From a checkpoint of a small transformer trained on Wikipedia.
Architecture: LayerNorm before each block, rotary positions, untied embeddings.
MLP neurons of a small language model. Each row is named by its layer, matrix (up: input weights) and neuron, and shows model dimensions 80-175. Each number is 200 + 40 x the weight over its row's rms, rounded and kept within 0 to 999.
Before each neuron's rows, "fires on" lists the tokens most often at its 100 highest values on Wikipedia text that the model never trained on.

fires on: " ", " |", " May", " October"
L11.up1473,213,217,151,265,124,195,193,231,176,218,208,262,217,197,188,178,227,213,200,164,191,175,208,172,101,188,254,248,186,204,279,239,166,212,263,147,286,199,252,201,177,219,205,192,197,148,215,236,232,246,188,289,227,164,237,196,210,140,207,249,238,289,208,204,215,224,246,204,247,285,201,187,198,129,269,198,160,245,222,239,209,207,132,165,219,186,246,300,232,232,250,236,170,206,239,153

fires on: " and", ",", " as", "===", " *"
L11.up1837,197,189,259,172,188,113,143,203,213,180,216,261,288,201,127,213,183,250,203,196,112,167,167,229,286,164,163,162,196,220,172,249,190,234,169,262,163,191,152,261,232,215,165,168,185,171,293,150,210,206,286,223,248,220,175,210,164,166,210,197,160,148,228,186,222,189,165,217,268,146,99,183,278,175,240,196,181,226,195,176,232,162,215,168,221,266,171,181,237,259,170,238,223,178,218,128

fires on: ",", " the", ".S", " and", "20", " United"
L10.up1565,274,169,194,193,224,179,234,230,249,220,219,142,254,145,204,144,184,190,167,269,206,149,219,237,246,203,246,196,278,173,165,143,159,156,262,178,184,189,165,135,151,179,224,192,168,180,173,195,208,163,202,200,297,13,206,226,205,246,232,235,247,258,181,185,191,160,149,237,250,218,152,269,217,93,177,152,177,205,232,231,171,106,185,290,264,203,120,221,164,200,245,178,217,168,198,178

fires on: ",", " |", "-", " ", "."
L10.up196,251,183,229,141,195,178,174,209,174,158,211,201,230,198,189,198,132,203,177,238,169,207,217,264,227,184,258,260,194,85,124,173,195,239,280,240,140,233,185,102,205,145,168,185,211,198,124,204,229,213,207,214,199,250,193,207,166,286,212,144,134,207,214,143,221,219,220,265,124,184,214,226,277,229,188,158,182,219,260,199,220,191,170,257,226,243,213,205,194,149,204,235,201,108,134,234

fires on: " ", ",", " the", " FW"
L11.up1258,260,210,185,263,222,197,250,203,186,198,185,218,214,230,251,266,186,205,206,179,194,151,229,173,222,182,200,212,227,175,257,183,193,176,237,165,205,241,174,137,202,104,180,173,227,223,229,240,186,136,240,173,170,180,226,195,247,192,227,206,202,189,228,191,245,217,271,133,234,287,251,199,180,178,172,115,159,165,135,160,242,124,198,243,218,180,195,199,187,211,136,236,258,129,162,205

fires on: ",", " New", "1", " |", " in"
L11.up1497,211,190,233,178,144,168,126,202,234,238,188,155,229,212,159,153,246,188,172,237,235,153,193,282,188,181,253,198,197,194,204,133,188,168,186,209,231,170,133,99,257,158,258,167,252,232,200,241,173,160,197,199,249,168,191,182,160,206,283,166,227,262,171,159,187,160,189,259,250,234,204,227,147,247,220,102,188,232,212,193,144,190,220,169,208,187,212,139,260,178,240,147,290,176,259,142

fires on: " ", " of"
L11.up1709,218,186,169,181,157,208,172,182,260,224,174,209,158,233,302,238,160,202,215,171,122,182,202,210,215,220,185,246,158,137,193,197,140,159,186,235,212,203,242,170,128,207,226,249,244,183,184,215,154,201,223,205,220,170,182,199,261,213,194,187,205,227,215,217,245,141,235,233,217,283,220,203,165,182,251,200,208,227,264,182,243,210,170,214,154,133,125,244,169,163,176,162,260,243,214,233

fires on: ".", " ", "\n", ")\n"
L10.up1527,143,195,234,170,221,140,246,215,203,142,180,282,256,196,202,189,211,172,222,156,165,242,144,184,215,136,182,273,261,184,109,109,260,228,176,162,162,179,189,164,179,184,211,254,213,260,240,194,224,225,163,189,218,210,162,116,234,269,149,178,227,177,215,175,242,197,248,157,193,182,182,148,180,160,199,263,183,220,163,174,183,203,158,260,222,241,260,258,227,173,227,167,180,191,205,233

fires on: " ", "–"
L11.up1409,296,174,206,183,149,179,173,205,210,188,215,266,188,206,167,294,197,192,213,217,171,211,154,194,176,231,202,210,199,169,149,221,244,221,223,140,155,246,202,187,216,146,217,229,268,164,161,142,261,177,219,180,244,145,177,309,215,226,259,211,201,198,258,131,269,196,274,250,195,150,209,210,265,168,185,238,260,158,237,182,171,215,165,191,216,196,191,144,146,175,129,229,200,147,255,179

fires on: " and", ",", " by", " was", " is", "),"
L11.up125,151,180,200,178,300,127,119,147,162,206,185,209,228,183,148,161,155,220,167,170,179,203,262,220,195,167,193,180,108,244,152,180,230,204,214,211,170,289,248,220,225,247,145,127,249,181,250,182,228,143,231,123,220,267,199,193,198,207,199,204,163,278,225,241,292,236,139,179,222,154,174,191,233,265,180,238,165,230,269,188,176,284,81,220,173,221,198,192,136,224,197,142,159,187,149,222

fires on: " |", "|", "===", "==", " and"
L11.up1708,221,233,261,169,182,195,191,199,247,176,243,264,221,223,186,160,236,197,106,189,184,143,171,231,206,145,157,144,224,143,129,112,123,116,187,239,212,232,134,186,271,101,172,200,186,168,275,187,136,229,161,172,215,200,198,207,170,215,184,177,172,264,255,217,206,166,225,243,223,180,193,228,225,122,227,214,228,156,109,178,199,162,212,216,193,257,157,225,180,197,205,239,198,197,222,161

fires on: " and", " (", " or", " named", " known", " called"
L11.up255,163,226,243,115,267,200,194,157,198,251,161,204,173,142,214,237,213,183,179,182,213,119,220,259,288,163,209,191,202,177,177,214,157,224,197,269,177,241,143,123,228,177,187,148,177,194,196,186,209,272,148,263,307,257,267,174,142,266,201,211,214,212,215,205,146,241,221,180,272,173,139,183,161,188,187,148,118,235,189,178,231,152,171,163,223,222,162,237,256,295,183,144,249,235,184,176

fires on: ",", " the"
L10.up1882,180,187,187,210,217,184,130,166,133,245,175,218,173,207,221,231,206,239,143,205,187,131,144,231,221,234,291,197,229,186,251,199,222,202,189,231,294,211,123,171,257,182,226,199,187,186,179,179,217,245,210,288,255,150,250,207,262,200,251,215,216,207,207,217,147,196,161,236,172,171,157,162,219,141,173,187,196,200,126,250,179,86,143,303,197,185,215,170,216,266,170,224,194,199,217,219

fires on: " ", "-", "–"
L11.up1711,224,218,251,170,240,247,190,213,221,178,235,224,180,179,229,249,143,202,247,188,213,220,177,234,199,171,275,224,258,230,224,275,149,111,183,228,226,99,199,148,185,161,284,196,181,223,222,150,224,227,194,248,204,192,159,242,177,232,226,175,241,191,220,175,199,200,191,211,185,179,136,173,165,247,269,236,216,193,197,132,176,132,167,241,218,155,224,225,149,218,176,198,166,262,205,186

fires on: " |", "10", " number"
L11.up701,210,220,168,220,215,217,178,232,241,259,206,155,214,206,236,186,267,171,150,214,183,201,212,201,195,217,221,286,210,246,191,212,224,188,212,300,192,125,184,184,115,219,259,199,185,187,215,178,201,238,213,218,211,71,136,199,203,196,256,176,195,283,261,187,185,208,200,261,180,173,226,209,143,237,174,196,203,217,188,207,208,167,143,257,255,192,253,232,208,175,235,163,188,221,183,204

fires on: " the", " as", " a", ","
L11.up997,189,238,230,174,164,208,232,179,231,195,148,207,230,211,154,214,208,154,222,220,209,186,192,278,229,197,217,242,180,108,245,148,194,207,190,211,212,176,196,277,167,139,250,202,191,235,160,238,212,177,175,274,189,185,199,201,164,215,208,181,173,166,177,181,190,202,168,243,248,242,194,177,234,172,154,167,164,264,233,183,220,181,134,259,156,149,201,212,189,253,150,223,197,231,197,249

fires on: " ", ","
L10.up1067,184,229,193,224,170,167,211,181,271,260,170,160,226,204,178,199,179,196,161,234,165,166,234,240,191,246,165,190,171,198,219,194,182,160,167,225,229,209,208,199,215,243,205,134,213,119,153,271,163,204,186,220,203,175,233,166,205,212,140,137,172,228,229,165,160,121,236,309,199,183,295,177,152,196,223,128,165,207,203,144,202,129,199,142,185,230,210,234,237,281,165,219,197,196,261,233

fires on: "–", "-", " l", " T"
L11.up737,177,159,197,177,149,184,194,173,254,154,151,218,182,162,190,243,172,236,177,209,175,228,177,270,264,232,207,236,236,216,208,211,237,202,171,190,169,273,183,159,247,227,186,167,230,195,178,195,230,224,194,197,278,139,230,196,162,186,155,189,220,297,238,145,206,279,258,220,204,157,170,165,219,243,217,182,225,197,118,150,237,172,211,232,196,181,181,146,160,230,236,155,174,214,215,142

fires on: ".", ":", " with", " ", "="
L10.up1296,181,168,224,169,104,177,180,261,186,194,127,210,231,196,209,263,195,197,247,134,203,189,258,184,226,186,192,207,142,154,198,212,227,267,266,111,148,167,188,160,216,191,189,181,228,246,257,232,203,243,205,216,247,230,169,196,201,200,244,219,236,226,219,196,197,196,209,205,130,130,131,195,223,221,244,248,140,168,195,254,152,172,234,209,171,210,168,232,200,238,199,219,222,229,271,215

fires on: " and", " –", " the", " American", "'s", " a"
L11.up1195,277,233,240,204,163,207,255,262,224,194,263,183,168,179,81,187,156,209,189,207,128,199,254,205,162,200,247,154,238,189,284,166,157,118,193,185,160,209,192,203,208,177,241,258,174,285,219,259,235,174,185,210,234,170,177,122,85,177,238,132,188,162,262,224,174,219,175,214,210,204,184,172,277,163,258,223,212,267,140,182,213,173,161,269,244,113,206,123,162,154,167,202,166,212,203,179

fires on: " |", ",", " and", " League", " "
L11.up946,109,212,213,249,170,255,167,227,204,153,233,222,191,190,159,207,225,158,221,173,167,264,198,185,152,134,164,181,220,177,219,120,238,142,236,249,237,215,237,176,127,155,194,214,271,236,187,221,123,248,238,104,131,212,116,211,196,186,260,174,170,301,257,181,206,122,197,195,254,178,228,194,197,237,211,263,211,222,194,264,248,134,190,289,280,235,226,197,144,139,181,195,243,201,206,215

fires on: " the", " his", "'s", " this", " their"
L11.up254,178,271,324,184,252,132,163,168,175,139,163,154,205,225,172,196,238,182,175,160,139,174,220,251,178,161,243,252,158,217,180,211,194,167,280,137,220,161,233,234,178,135,304,112,177,254,219,220,248,195,166,145,292,261,238,274,181,176,251,141,178,239,178,173,283,185,263,220,176,157,213,198,244,256,139,211,225,256,239,216,172,210,207,161,210,237,229,213,223,166,166,106,175,218,191,191

fires on: ".\n\n", ".", ".\"\n\n", ").\n\n"
L10.up2009,216,214,241,179,153,151,234,209,143,250,145,197,174,216,168,146,203,147,215,204,190,209,242,257,187,222,221,270,199,251,212,196,210,199,183,170,203,199,124,227,234,224,191,244,235,237,194,203,173,277,245,208,238,177,240,179,195,204,214,223,150,165,235,214,160,257,176,238,282,174,139,227,275,149,166,208,179,195,121,235,207,192,149,239,181,227,172,176,228,260,105,174,218,222,244,195

fires on: " |", " ", "-", " d"
L10.up473,180,221,196,184,220,268,188,212,183,208,218,291,215,206,197,202,239,242,195,136,215,230,206,178,159,195,130,265,221,193,269,176,241,214,241,222,259,235,170,108,210,186,161,246,174,223,202,201,216,276,216,232,207,256,227,219,174,145,263,200,131,216,227,230,214,130,233,307,240,216,118,151,168,191,226,274,156,153,200,221,245,328,270,189,266,253,233,191,178,215,194,211,209,189,261,173

fires on: " the", " a", " |", " ", " of", " as"
L11.up1571,201,146,260,163,220,178,210,265,218,175,236,173,214,187,193,183,161,207,207,162,247,184,200,222,230,137,180,234,216,171,191,182,218,238,209,170,180,166,224,175,241,175,228,202,195,163,152,244,158,145,195,210,151,204,265,194,195,245,217,259,232,224,207,267,209,175,139,212,229,244,231,125,218,170,205,184,198,143,147,258,214,209,129,251,223,194,207,132,240,201,131,217,226,115,175,159

fires on: " ", "19", " |", "–", " ("
L11.up1756,212,266,164,227,195,242,207,239,213,230,195,241,175,219,103,249,219,156,166,162,146,176,235,245,290,167,250,274,226,201,204,221,260,222,256,250,133,197,194,190,122,229,137,151,233,200,186,136,210,278,187,250,216,189,120,200,186,231,261,182,167,197,176,244,125,225,232,178,132,181,115,216,155,106,168,207,268,175,157,197,191,267,251,238,298,233,138,246,232,186,158,195,226,176,191,231

fires on: " \"", " the", "'s", " a", " of", " "
L10.up535,221,298,249,206,183,177,142,229,192,293,154,228,196,200,163,210,291,157,195,166,219,159,173,196,171,226,271,196,224,179,205,160,240,155,247,190,201,155,233,174,222,131,168,163,183,239,242,240,244,179,180,208,136,227,230,189,158,229,217,193,198,178,143,221,223,221,229,254,215,170,195,241,285,205,217,246,280,214,129,181,171,218,191,197,126,233,202,169,172,187,166,150,193,181,244,229

fires on: ",", " a", " came", "-", " finished"
L10.up812,158,202,169,138,252,232,173,179,257,121,137,168,216,236,148,238,149,189,132,205,233,248,202,214,246,209,162,222,214,187,214,248,164,218,216,161,207,155,143,168,196,207,280,215,171,214,139,129,250,202,225,187,167,229,256,185,52,140,276,203,216,212,133,229,132,208,241,151,183,185,204,154,223,217,231,243,248,192,188,290,235,173,196,225,178,203,215,176,161,183,248,192,231,216,205,186

fires on: " the", " million", " lower", " |"
L10.up67,242,186,260,194,249,138,195,185,235,200,200,217,189,238,168,231,231,211,209,234,202,173,240,151,186,214,223,285,151,204,181,187,256,200,222,240,225,188,234,118,181,131,239,119,135,181,238,215,239,112,163,204,254,117,169,188,172,191,215,199,226,200,192,214,202,260,212,136,257,134,217,154,201,241,221,177,173,171,183,262,221,183,164,225,247,194,215,226,195,215,194,243,174,203,178,252

fires on: " ", " (", "20"
L11.up1468,199,175,193,206,252,230,174,221,177,160,158,167,219,168,182,181,229,240,132,182,178,215,200,254,275,203,210,184,166,196,183,207,190,138,306,232,245,141,220,128,187,158,164,259,152,218,162,135,248,185,221,164,206,202,199,202,190,180,198,243,211,182,159,126,252,195,154,232,186,168,254,176,186,174,160,175,197,207,183,228,233,207,199,205,211,282,275,211,177,155,241,210,191,152,177,195

fires on: " it", " also", " and", ","
L11.up811,154,269,135,208,204,123,158,197,274,182,190,237,238,209,163,181,197,214,183,150,205,233,246,224,190,193,202,229,274,263,119,181,302,234,157,202,198,201,210,213,241,205,158,224,265,176,205,217,199,171,221,214,210,274,241,226,161,268,184,159,185,232,157,192,238,154,143,159,241,161,98,208,171,176,229,181,220,193,153,213,245,266,225,286,247,156,189,189,164,199,245,244,164,187,179,270

fires on: " ", " that", " which", " of", "2", ","
L10.up880,191,196,242,81,185,197,152,183,181,170,158,202,200,157,224,210,144,200,242,162,200,139,183,161,157,83,197,237,251,143,179,230,183,230,183,216,228,154,214,113,257,148,212,214,164,165,232,260,151,189,317,174,141,196,253,168,140,145,256,222,213,176,190,170,304,212,212,171,114,184,181,128,170,227,247,223,278,170,206,163,187,178,232,222,156,195,211,118,202,210,165,205,199,159,105,181

fires on: " ", " w", " of"
L11.up1221,195,237,289,161,269,162,153,220,212,174,136,224,206,229,163,146,227,212,137,186,194,133,227,257,216,212,172,246,132,195,182,232,199,183,218,247,204,284,184,201,175,154,154,209,254,244,85,185,274,199,224,181,226,192,252,248,201,214,238,201,179,184,236,180,213,212,173,262,240,108,239,168,222,123,146,205,252,145,114,147,255,164,273,156,207,247,257,216,191,184,208,229,257,195,147,118

fires on: ".", ":", "-", "'", " :", " to"
L10.up2022,185,173,203,180,230,127,105,184,148,87,181,214,252,241,154,173,163,154,275,184,231,234,163,343,231,197,215,238,141,128,264,152,190,192,194,276,171,216,130,139,219,156,255,230,174,260,224,198,252,225,260,180,158,219,246,209,282,198,301,157,153,184,133,211,247,168,224,222,265,173,238,165,151,184,274,191,212,245,223,264,237,216,267,190,242,218,182,245,159,273,172,183,207,193,215,252

fires on: ",", " the", " a", " and", " to"
L10.up1960,234,223,225,162,259,104,190,219,209,147,223,239,273,186,130,158,216,177,208,183,149,172,195,197,166,188,296,228,190,229,199,184,172,206,147,227,214,175,209,176,227,239,223,141,219,208,215,171,138,200,224,171,250,150,160,253,227,150,186,142,186,166,180,147,253,228,249,181,134,260,201,176,237,170,92,221,114,179,233,204,205,181,139,216,223,321,195,181,200,223,144,174,185,210,177,199

fires on: " the", " of", " as", ","
L11.up1431,191,220,165,157,185,178,163,226,252,201,140,135,219,282,171,225,186,180,165,212,216,72,207,221,186,161,225,223,128,212,132,231,216,151,151,239,189,158,173,225,177,162,186,209,183,164,214,235,208,194,257,215,210,215,209,221,138,187,177,208,145,175,196,173,211,197,234,239,161,158,213,225,213,214,255,225,197,168,192,205,206,247,213,193,125,232,188,191,199,240,182,215,211,172,168,236

fires on: ",", " and", ";", " (", "\","
L11.up1168,182,215,168,195,213,191,237,208,232,256,180,211,172,205,190,153,224,134,214,259,201,156,288,223,261,198,242,184,117,203,231,208,242,197,197,150,191,229,186,111,154,214,203,183,140,157,227,171,214,117,261,179,164,236,229,167,128,149,237,102,193,158,275,186,171,167,176,205,183,194,199,213,263,244,162,246,228,171,229,130,138,100,224,197,193,225,170,120,243,281,179,173,244,137,202,204

fires on: " (", ",", " has", " |", ":"
L10.up772,150,232,170,193,148,220,197,279,207,180,187,187,175,184,198,236,168,218,174,142,178,146,220,200,231,204,300,197,204,176,246,224,221,262,203,305,209,217,183,257,195,288,187,209,220,177,234,163,153,202,237,170,209,160,258,267,203,163,269,181,267,201,198,224,252,190,172,287,200,195,221,243,198,250,150,197,140,203,187,232,260,187,254,144,164,274,221,192,162,260,236,268,186,204,186,249

fires on: " (", ",", " had"
L10.up1054,223,157,192,163,130,219,179,171,123,211,302,188,136,192,218,276,226,208,165,196,156,113,226,252,178,178,278,217,200,213,175,197,192,212,233,221,198,213,177,227,183,311,205,233,250,222,260,160,217,199,189,211,185,115,196,205,158,200,271,211,272,247,269,215,234,216,197,248,218,228,268,219,250,165,134,231,211,172,183,226,205,221,149,213,174,237,236,128,206,179,172,206,167,163,236,159

fires on: " |", ",", " ", " a", "."
L11.up1986,258,167,243,138,160,236,96,177,176,178,188,269,241,194,146,193,186,147,225,192,217,294,166,219,192,144,196,230,223,109,238,213,163,158,227,190,191,207,167,221,149,250,165,173,180,213,216,174,225,146,124,234,158,211,266,236,139,177,239,226,238,216,186,168,199,185,198,190,214,163,198,195,254,170,180,168,163,198,262,267,193,174,228,170,177,232,243,242,203,165,145,157,220,237,184,170

fires on: " was", " |", " being", ".", " be", " been"
L10.up1911,204,194,211,157,235,191,164,259,227,179,230,171,259,218,176,224,172,181,169,200,192,196,123,177,231,264,223,202,240,210,201,241,133,175,175,143,205,201,192,124,204,138,243,189,211,173,187,138,199,250,190,232,157,117,197,212,212,174,296,162,261,210,206,270,240,193,241,225,308,191,221,174,194,166,210,180,228,182,168,238,205,172,244,157,170,232,254,148,158,247,237,178,174,212,230,351

fires on: " and", " the", "'s", " "
L10.up610,261,245,264,164,242,168,235,225,207,152,188,188,195,252,133,161,173,203,177,232,113,139,192,270,157,180,227,181,283,140,156,198,187,135,235,180,199,228,165,227,216,166,152,205,159,222,191,202,239,199,173,189,162,252,232,212,149,175,267,129,179,122,136,224,215,201,259,219,206,184,142,284,125,142,258,221,212,249,159,232,195,124,213,153,220,166,223,188,148,269,198,206,166,168,207,226

fires on: " ", " (", "\n", " at"
L10.up573,256,214,185,163,128,172,192,227,219,154,186,271,179,207,155,224,204,210,187,234,227,180,223,225,228,211,284,188,253,195,214,196,199,213,184,223,154,154,188,257,168,193,244,264,184,198,201,205,215,306,259,199,229,247,239,169,188,236,160,230,226,220,155,229,206,111,207,246,223,135,206,214,89,199,158,250,197,246,138,217,229,194,155,176,216,217,299,228,254,163,267,253,253,212,212,212

fires on: "–", " var", "-", " W"
L11.up118,202,213,167,217,188,219,193,167,158,135,219,180,210,201,151,229,202,208,211,223,150,242,193,239,204,203,124,253,242,221,157,214,273,168,203,186,153,292,191,211,268,247,227,224,250,225,259,236,225,203,174,210,202,185,233,253,196,176,171,158,220,167,191,186,146,215,205,86,243,219,175,201,161,246,187,189,181,165,171,250,235,124,190,268,247,209,226,194,191,182,164,214,200,254,203,241

fires on: " ", " (", " |"
L11.up241,191,216,137,96,237,237,185,211,278,179,137,175,190,225,223,178,232,109,144,271,244,177,178,159,273,200,232,234,251,157,183,213,175,144,207,173,242,221,155,144,248,207,154,201,216,163,223,225,156,264,177,193,206,164,173,246,177,240,290,215,164,284,218,279,241,251,190,252,236,179,245,171,247,222,212,157,186,130,241,198,199,180,66,200,185,243,171,234,182,241,183,173,171,176,242,155

fires on: ",", " in", " ("
L10.up1043,252,259,183,256,229,205,211,259,131,239,228,246,176,261,243,167,201,178,232,207,174,183,252,252,173,228,246,166,207,208,173,150,194,152,226,177,178,224,145,190,135,225,179,117,193,138,228,239,234,185,219,249,206,141,236,194,118,176,261,172,309,219,280,149,191,263,246,231,230,168,162,231,203,205,214,208,255,211,259,274,215,182,157,220,178,223,199,106,236,215,159,225,233,151,233,267

fires on: ",", " |", " in", " at", " of", " from"
L11.up1874,181,274,236,118,239,202,125,200,171,212,184,193,196,268,184,153,218,126,138,203,211,121,177,197,195,149,238,232,277,128,226,133,204,235,229,308,227,223,216,214,194,166,91,194,141,193,226,225,146,225,212,227,174,193,174,220,196,278,243,283,170,235,175,230,222,167,167,207,213,252,173,201,252,211,272,211,216,222,145,179,190,160,244,225,235,191,225,141,173,176,206,208,299,129,282,195

fires on: "-", ".\n\n", "\n\n", "|", " |\n\n", "."
L10.up149,166,197,327,234,240,189,173,219,190,232,210,166,213,194,221,214,144,190,128,200,165,162,213,265,165,235,260,223,224,199,250,185,183,208,154,139,213,267,202,203,239,201,153,202,238,231,208,219,249,242,192,120,219,167,188,194,184,135,290,194,204,161,159,189,218,176,212,220,253,186,149,208,270,160,163,165,173,266,140,236,193,135,222,245,133,210,206,218,186,265,157,188,163,257,211,165

fires on: " a", " the", " |"
L10.up205,233,172,246,153,275,177,193,258,216,178,222,195,243,174,192,208,137,213,160,202,152,196,231,183,158,156,185,226,239,178,188,203,202,149,205,242,203,234,248,290,261,188,219,256,190,193,198,169,247,224,169,218,214,204,192,135,174,209,231,179,211,226,190,127,249,341,150,221,100,155,241,162,195,187,253,192,203,205,181,158,253,226,169,212,190,186,168,193,169,189,227,169,237,159,223,173

fires on: " as", " &", " and", " -", ".", "/"
L11.up1017,252,252,254,175,247,169,165,243,153,279,154,185,292,153,159,132,233,153,182,253,101,212,241,239,237,142,153,212,220,140,166,199,229,250,236,149,178,270,200,169,251,106,179,117,260,224,205,186,147,162,298,180,270,227,221,202,222,165,212,176,127,248,206,136,278,160,186,236,177,177,146,163,240,261,218,279,180,202,230,246,312,115,227,234,98,135,226,239,161,224,130,222,209,211,228,163

fires on: " (", " |", " ", " Goals"
L11.up1525,209,166,198,207,205,240,176,202,144,187,226,207,250,189,234,165,216,266,194,207,148,177,221,221,201,174,135,232,212,245,226,155,213,190,243,262,172,219,183,185,240,149,233,234,208,180,132,152,245,241,224,273,214,232,157,211,166,200,247,206,225,206,179,243,319,171,158,203,232,166,180,179,184,226,169,156,135,184,255,232,152,146,183,265,205,228,198,123,197,243,225,251,207,185,227,164

fires on: " of", " to", "."
L11.up1830,262,215,222,191,233,102,225,214,209,208,167,146,222,255,201,262,214,104,192,196,130,229,227,206,184,246,172,225,218,166,192,121,242,213,227,123,153,221,215,190,134,216,139,134,173,266,122,280,241,259,148,96,225,222,240,195,191,196,264,186,181,164,200,222,119,233,266,291,218,183,241,213,239,179,246,218,179,216,180,260,121,89,194,210,187,236,211,97,191,194,163,253,232,234,304,222

fires on: ".", " the", ",", " |", "-", " its"
L10.up1618,203,119,146,208,242,151,176,205,211,163,166,222,199,237,191,245,190,145,190,193,206,152,169,217,202,182,208,224,177,162,203,164,164,227,260,199,227,213,179,143,204,156,214,266,189,243,216,189,175,193,273,180,187,93,188,178,199,206,291,161,190,192,186,201,220,206,105,249,197,153,170,149,297,201,275,193,264,224,227,250,203,155,155,270,169,236,173,170,220,179,161,168,188,106,259,141

fires on: " ", " (", "–", " was", " went", " member"
L10.up1449,252,149,181,229,164,261,185,185,159,322,229,225,222,137,199,253,249,188,186,204,166,136,211,236,209,252,208,215,264,179,190,197,221,186,227,208,253,246,176,174,211,177,198,176,246,196,248,172,180,246,165,223,245,204,253,310,181,257,294,229,236,235,170,164,257,243,200,224,242,216,169,195,294,208,280,181,236,205,205,239,249,157,237,171,224,219,137,132,182,156,211,234,270,224,286,153

fires on: ",", "20", " "
L10.up1255,246,123,193,224,214,132,191,238,152,207,176,205,138,249,143,232,217,222,228,214,182,121,208,245,261,153,227,198,296,153,203,199,164,176,268,205,225,145,188,246,237,227,208,197,225,233,279,143,159,228,209,189,208,130,184,162,226,191,210,247,187,207,212,163,295,244,235,175,163,159,251,244,265,174,238,247,108,179,149,195,143,233,164,175,244,246,155,184,229,214,228,153,187,150,162,228

fires on: " was", " been", " "
L10.up377,164,142,316,202,242,205,180,285,172,168,197,157,196,237,202,190,150,86,107,214,247,200,169,157,206,317,212,262,265,265,190,218,253,94,155,213,169,200,180,214,234,210,268,171,181,229,142,177,185,162,276,232,237,210,209,216,227,167,233,225,220,207,232,211,192,203,205,201,223,166,201,274,300,234,183,190,153,197,231,120,247,183,155,194,172,212,236,203,134,219,248,272,190,172,165,225

fires on: ",", " the", " to", " of"
L10.up1300,180,291,166,179,200,206,200,261,181,146,199,185,178,292,156,269,217,161,200,254,135,153,194,229,228,185,281,232,224,229,165,200,192,207,234,267,209,275,232,157,170,206,192,159,179,199,203,193,178,232,111,179,192,158,242,206,209,221,178,146,210,157,198,194,187,227,193,171,208,195,169,182,254,230,289,204,158,139,208,212,202,154,185,212,150,240,165,148,158,176,135,131,244,165,195,166

fires on: ",", "),", " and", "|", "-", "',"
L11.up1152,142,260,337,159,233,250,213,124,215,198,217,252,233,201,249,200,153,228,145,150,180,231,176,272,145,240,244,185,214,240,211,184,159,185,266,251,191,246,234,141,246,142,198,189,159,125,243,164,200,185,216,173,254,234,190,197,197,222,276,234,185,207,211,268,201,199,200,217,243,187,140,165,182,243,221,285,188,174,165,224,212,150,193,280,227,181,194,251,129,187,180,259,172,177,276,228

fires on: " ", "19", "===\n", "th"
L11.up1716,138,174,196,212,160,210,94,168,271,161,128,194,229,263,202,177,247,184,161,251,238,252,125,243,174,194,190,199,205,179,232,203,190,253,217,240,247,230,250,155,211,218,190,177,181,226,230,165,118,212,179,210,216,200,290,189,201,223,153,216,256,172,180,186,179,138,140,307,244,126,214,138,155,145,123,232,155,76,238,227,228,149,187,187,188,238,224,201,212,194,196,237,240,194,213,85